Weights of a small transformer language model.
Architecture: LayerNorm before each block, learned positions, biases, tied embeddings, capped logits.
MLP neurons of a small language model. Each row is named by its layer, matrix (up: input weights) and neuron, and shows model dimensions 176-271. Each number is 128 + 24 x the weight over its row's rms, rounded and kept within 0 to 255.
After each neuron's rows, "fires after" lists the tokens most often just before its 100 highest values on Wikipedia text that the model never trained on.

L6.up823 [115 131 132 126 140 136 142  92 116 161 105 125 101 118 144 126 122 123 139 137 124 144  97 109  93 158 117 104 130 135 104  86 130  88 155 153  92 117 132 192 132 119 114 107 131 139 139 159 130  98 131  96 103 146  95 129 132 131 108 115  69  87 152 164 134 161 131 154 123 122 178 116 148 162 130 127 111 171 131 103 103 158 126 120 153 136 113 146 142 142 146 143 126 137 135 116]
fires after: " the", " The", " a"

L7.up1048 [118 134 123 147 133 115 111 124 139 135 121 119 122 122 172 163 152 140 132  84 129 132 112 145 154 155 146 129 102 103 144 159 128 114 126 136 145 142 171 138 129 133 100 157 107 121 148 100  76 113 154 175 107 133 114 142 132 133 120 105 154 113 182 115 121 147 135 131 177 130 139 130 125 147 156 131 136 139 124 110 107 143 112  81 131 139 155 136  97 139 111 116  94  97 133  96]
fires after: " the", " a", "-", "|", " The", "0"

L7.up1199 [123  99 112 124 136 141 110 143 151 172 110 193 190  96 170 110 144 130 118 163  58 131 160  95 130 115 132  92 118 128 170 123 117 134 123 145 119 148 106 131 151 150  95 106 140 125 159 148 127 101 141 129 128  97 157 120 115 107 171 116 125 141 108 140 114 118 219 115 141  95 152 133 119 156 104 128 117 122 125 157 105 144  71  88 102 126  83 180 124 160 143 148 110 107 155 153]
fires after: " ", " (", " J"

L2.up973 [148 171 125 144 150 101 128 103  81 115 130 122 123 143 141 107 128 117 139 107 153  95 139 137 155 132 136 112 146 154 111 186 142 115 110 150 135  94 144 102 124 138 130 133  90 139 109 108 146 115 107  96  87  89  99 132 108 127 110 156 136 132 117 118 140 141 119 172 146 106 129 155 130 142 133 140  98 136 135 108 119 166 135 138 131 111 170 112 131 133 124 138 134 134 147 136]
fires after: " |", "|", " medal", " (", "4"

L2.up1091 [116 126 136 140 147 100 107 105 174 134 170 140 154 109 130  67 108  83 143 104 168 107 148 112 130  92 114 117 134 131  84 142  73 153  95 126 152 109 102 145 146 156 133  97 151 125 117 146 140 175  89  70 121 132 148 143 147 124 133 158 136 157 126  97 106 140 129 106 129 127  85 123 127 106 110 180 132 103 143  93 150 136 121 109 102 122 129 164 117 124 147 132 175 149 119 108]
fires after: " ", "°", "1", "′"

L7.up1035 [144  91 140 144 110  88 106 162 136 153 129 143 167 165 148 126 125 153 124 149 152 125 140 124 169 163 139 130  98 128 116 125  90 104 134  78 147 137 125 147 126 123 136 183 113 144 142 104 130 124 126 111 153  95 149 125 117  91 133 169 141 180 129  94 176 139 149 153  78 132 178 145 135 131 121 131 105 146 166 131 129 110 118 174 129 109 128 161  97 127 151 113 166  81 151 143]
fires after: " ", " (", " a"

L2.up1381 [ 92 100 153 115 151 121 145 116  92 130 112 148 135 111 154 179 130 113 160 150 145 137 112 132 137  95 152 128 136 109 113 130  73  79  67 138 146 113  97 122 151  99 128  64 136 117 121 129 137 134 131 132 111 132  83 135 162 127 140 133  92 133 156 125  98 137 123 142  92 134  87 118 163 140 187 138 136 158 168 164  76 136 161 119 148 121 125 148 108 109 131 125 177 155 118 175]
fires after: " the", " –", ":", " his", " (", " |"

L2.up766 [112 163 106 135 146  93 124 157  91 115 110 150 156 124 125 130 148 113 141 135 126 121 130 135 130 137 133 158  80 130 137 141 123  93  79 112 144 126  99 119 138 127  84  89 149 134 130 115 185 132  70  97 142 175 138 147 160 110 133 167 115 109 104 126 103 153 103 135 140 165 140 133 119 142 130 132 100 115 128 170 150 134 126 145 145  99 140 127  75 132  93 142 163 145 168 170]
fires after: "|", "-", " •", " |", " Running", " a"

L2.up576 [112 136 124 156 129  89 107 171 115 121 158 158 140 128 126 103 141 101 125  95  86 145  86 147 104 121 107 140 114 161 140 135 131 131 128 116 112 123 116 109  98  99 139 143  99 114  88 138  90 114 119 125 162 149 159 122 163 135 113 123 145 126 123  94  87 150  95 145 151 107 122  97 110 136  85 118 132 122  93 147 159 131 115 114 132 105 134 121 101  82 130 142  89  91 108 106]
fires after: "9", "1", "7", "3", "8", "6"

L7.up1016 [ 87 148 152 116 144 105  77 116 101 128 127 124 132 156 169 173 145 128 138 146 129  74  82 145 134 130 127  71 122 119 148 130 126 147 152 147 140 111 106 165 123 114 112 123 123 118 104  99 123 111 114  74 121 156 133 161  86 133 124  93 132 147 117 138 154  95 128 116  90 175 106 192 141 158 141 120 130 136 126  99 128 136 132 158 148 126 110  93 151  58 185 131  86 149 112 140]
fires after: " the", " The", " Nashville", "|", " a"

L7.up1116 [115 146 163 147 176  74 150  94 134 140 136 137 142 149 137  70 143 129 145 177  51 147 135 143 133 140 126  86 120 134 135 146 110 138 106 172  95 143 127 115 135 158 153  88 104 109 101 125 129 140 132  87 142 138 117 100 107 149 160 109 129 133 141 134 131 100 138 140 146 118 134 138 133 140 151 130 132 114 137 177 116 136 107 152 146 142 119 146 155 128 130 130 137 119 110 134]
fires after: " ", " a", " of", "–"

L2.up54 [143 128 157  98 133 120 132 128 103 126 102 112 112 132 155 164 140 127 122 121 177 150 142 119 169 122 123 152 129 100  89 135  65 125  83 159 122 107 146 143  93 109 146 121  95 121 145 121 133 137  96 155 141 121 103 175 127 132 145 131 127 116 168 133 117 120 118 152 136 154 135 139 146 108 129 143 125 140 143 165 112 148 138 148 162 103 124 110 114 134  93 132 163 122 125 156]
fires after: " the", " –", " and", " his", " a", "'s"

L7.up992 [155 112  90 168 105 134 134 117 100 152 128 126  94 111 106 127 142 132 105 122 142 118  93 130 136 137 132 132 128  96 167 135 126 117 165 127 128 148 130 154 124 139 136 110 137  96 176 132  99  90 147 139 125 111 159  94 145 126 141 154 145  85 119 138 142 115 187 129 122 156 126  76 125 147 149 144 108 131  83 167 149 131  50 135 126 103 147 145 120 138 110 159 122 132 113 121]
fires after: " ", "-", " (", "–"

L7.up1092 [138 127 121 131 113  90 141 102 176 158 123 148 142 115 150 101  77 131 124 133 141 148 185 122  76 134 121 153 132  32 122 121 111 138 126 138 127 124 116 109 141 159 107 122 119 146  92 128 100 101 171 165 156 135 110 133 149 131 114  86 168 134  95  99 131 115 137  96 125 112 164  42 136 117 128 133 113 140  92 116 149 112 101 150  99  94 102  94 125 133 125 146 100 143 121 119]
fires after: " ", " of", " St"

L7.up1200 [150 135 122 123 126 115  99 117 161 158  95 127 149 165 153 135 150 126 167 144 170 105  97 141 144 156 123  79 123 111 118 139 134  95 122 109 120  78 114 163 148 105 113 107 151 141 168 140 109 143 118 106 138 107 117 148 133  96 164 103 172 156 121 101 133  83 137  91 165 128 123 119 137 148 116 122 114 161 144 118 113 168 103 164 165 150 119 114 114 130 128 136 120 126 118 125]
fires after: " ", ".", "-", "–"

L2.up147 [176 121 121 108 150 114 139 123  91 117 108 169 105 114 132 126 137  96 149  84 155  80 131  90  94 113 109 139 130 143 136 136 136 117 103 140 134  97 135 128 122 166 128  99 107 126 132 131 123 120 116 135 134 109 117 123 131 153 142 156 131 121 135 103 116 147 151 121 149 143 102 154 128 148 136 149 118 152 109 162 147 145 154 146  99 128 113 105 159 109 120 109 130 165 105 109]
fires after: " |", ":", "|", "-", "%"

L7.up399 [124 136 117 100 199 130 136 134 119 121 125 171 109 149 153 122 125 135 152 132 125 101 109 114 117 148 117 124  75 123 134 150 137 159 123 135 133 131 122 110 161 132 142 131  69 120 203 113  85  95 110 156 133 118 140 135 148 157  82 162 126 157 144  80 134 173 136 172 132 144 101 159 143 150 129 132  92 120 150 112 107 125 130 112  99 124 156 116 127 145 124 132 141 107 134 111]
fires after: " the", " The", "|", "The"

L7.up316 [121 140 143 125 150 141  91 100  95 108  81 148  82 105 114  81 140 134 144 146 103  77 123 120 144 141 118  77 137  88 136 132 144 144 113 121 127 108 181 161 118 167 121 128  95 154 121  95 138 111 111 155 127 204  94 138 151 146 155 154  93 146 144 109 152 141 139 109 130 134 110 127 127 125  88 124 108 138 133 121 114 136 127 129 119 129 155  82 132  99 177 170 107 161 125  78]
fires after: " the", " The", "0", " ", "The"

L2.up1271 [156 142 113 142 140 102 113 123  91 123 110 121 143 108  96 162 123 104 139 100 162 133  93  98  98 122 158 149 146 114  90 114 106  97 109 133 111 112 127 110 165 140 130 156 127 104 116 127 132  81 108 175 131 142 130 144 137 149 153  99 111 145 179 124 106 131 180 105  82 115 146 176 126 123 111 123 121 138 124 139  97 110 127 145 127 129 127 133 162 144 133 130 141  93 118 137]
fires after: " the", "\n", ".", " a", " for"

L7.up961 [138  91 121 123 140  85 117 137 126 144 108 142 160 161 138 131 132 135 121 185 142 167  97 178 142  67 148 139  99 108 131 152 111 157  98 153 126 124 111 143  98 140 118 131 131 168 159 120 149 112 136 112 134 100 135 130 113 137 146 111 114 134 150 134 172 172 135 117 149 131 143 162 168 107 153 130 120 141 114 150 140 134 110 146 131 143 107 126 106  99 154 185 156 133 129 108]
fires after: " the", " a", "-", " (", " is"

L2.up1455 [ 64 135 109 117 154 112 115 117 117 128 175 115 117 129 144  90  97 121 134 126 138  97 138 156 107 156 108  99 107  93 100 147 110 111  93 136 134 132 126 143 174 114 180 132 130 105 161 110 115 149 121 141 158 131  94 156 145  95 138 127 146 145 214 126 130 128 108 124 135 122 135 130 110 158 151 140 127 159 127 102  89 176 146 141 144 130 107 126 116  77 103  58 129 179 143 147]
fires after: " |", " the", " a", "The"

L7.up1032 [158 105 161 136 131 138 163 146  95 138 160 142 103 131 152 142 125 137  84 105 112 119 126 153 174 101 149 105 175 128 111 157 113 148 156 117 136 135 158 128 151 143 116 126 134 100 132  99 118 129 139 147 137 120 112 136 143 122 164 163  97 119 140 144 150 134 146  98 111 137 126 141  99 156  97 117 140 131  86 140  99  99 127 130  93 113 157 115 100 101 151 114 189 161  94 138]
fires after: " the", " The", "The", " a"

L2.up9 [143 155 121 101 141 132 137  97  87 144 118 128 103 134 101 156 127 121 142 144 146 100 138  96  90 144 125 156 153 138 158 149 101 114 133 147 171 101 118 106 117  85 112  88 103 143 121 125 142 154  68 143 145 127 141 137 123  98 173 165 124 113 121 111 119 160 159 150 148 171 119 204 144 126 134 119 111 138 142 127 102 131 171 114 127  96 116 138 113 117  97 137 170 143 157 133]
fires after: " |", " m", "|", "-"

L7.up1263 [104 156 144 144 110 162  74 154 139 141 184 124 150 132 152 136 155 125 146  97 123 149 151 109 127 138 105 129 111 133 142  76 129 122 142 148 149 125 100 139 135 139 127 137 127 178 136 147 114 135 161 128 109 140  93 145 107 151 111 112 157 129 143 126 128 105 118  87 144 144 127 186 122 137 105 140 126 145 135 133 113 126  89 157 124 103 114 106 132 127 124 145 119 153 137 101]
fires after: " ", " (", "–", " of", "-", "1"

L6.up1233 [155 131 107 125 163 147  78 145 157 121 127 176 113 121 155 103 150 129 183 148 106 109 143 159  87 138 133 119 178  97  89 146 126  76 116 118 127 113 138 106 115 129 151 160 153 139 129 128 133 142 141 160 137 158 108 150 131 163  74 100 129 118 145 160 162 144 141 125 124 106 146 140 127 158 132 128 121 154 172 114  68 141 119 121 124 115 133 130 140 122 154 169 129 120 111 146]
fires after: "1", "9", " the", "|", "h"

L2.up1145 [135 155 134 147  78 165 151 110 127 153 130 152 139 125 123 140 141  99 168 156 153 121 140 120  84 128 127 138  97 132 146 142 143 109 143 122 134 122 120 173 107 170 153 123  65  97  88 123 135 132 154 116  92 117 114 143 167 109  67 135 131 106 159 136 126 140 125 149 154 134 125 132  80 147 163 142 133 169 152 106 159 149 135 101 124 124 129  96 137 120 125 138 109 162  86 114]
fires after: "0", " —", "9", "2", "4", "8"

L6.up158 [140 140 164 123 120 112  97 121 116 142 147 142 168 106 137 100 152 118 121 134  99 177 130 127 111 129 153 105 155  96 105 161 168 127 124 195 155 144 130 111 132 142 145  95 117 104 134 131  90 126 133 103 104 150 141 148 102 124 115 135  79 104 125 145  89  82 161  69 106 140 159  96 134 137 150 124 142  80  69 136 107 124 109 120 109 125 183 129 110 121 123 134 143 143 116 126]
fires after: " the", " his", ",", " The", " –", "The"

L7.up987 [137 101 116 102 136  82 123 148  93  99 148 130 138 119 154 140 138 123 127 143 135 153 141 134  55 144 124  80 155 139 142 119 178 132 156 144 100 105  72 125  87 127 108 135 136 131 171 132 130  99 111 169  86 127 143 109 123 136 114 130 138 147 121  95 108 126 174 169 153 127 127 170 128  94 100 128 167 131 128 147 121 128 129 133 132 167 128  85 127  98 124 131 105 145 149  60]
fires after: " the", " a", " No", " "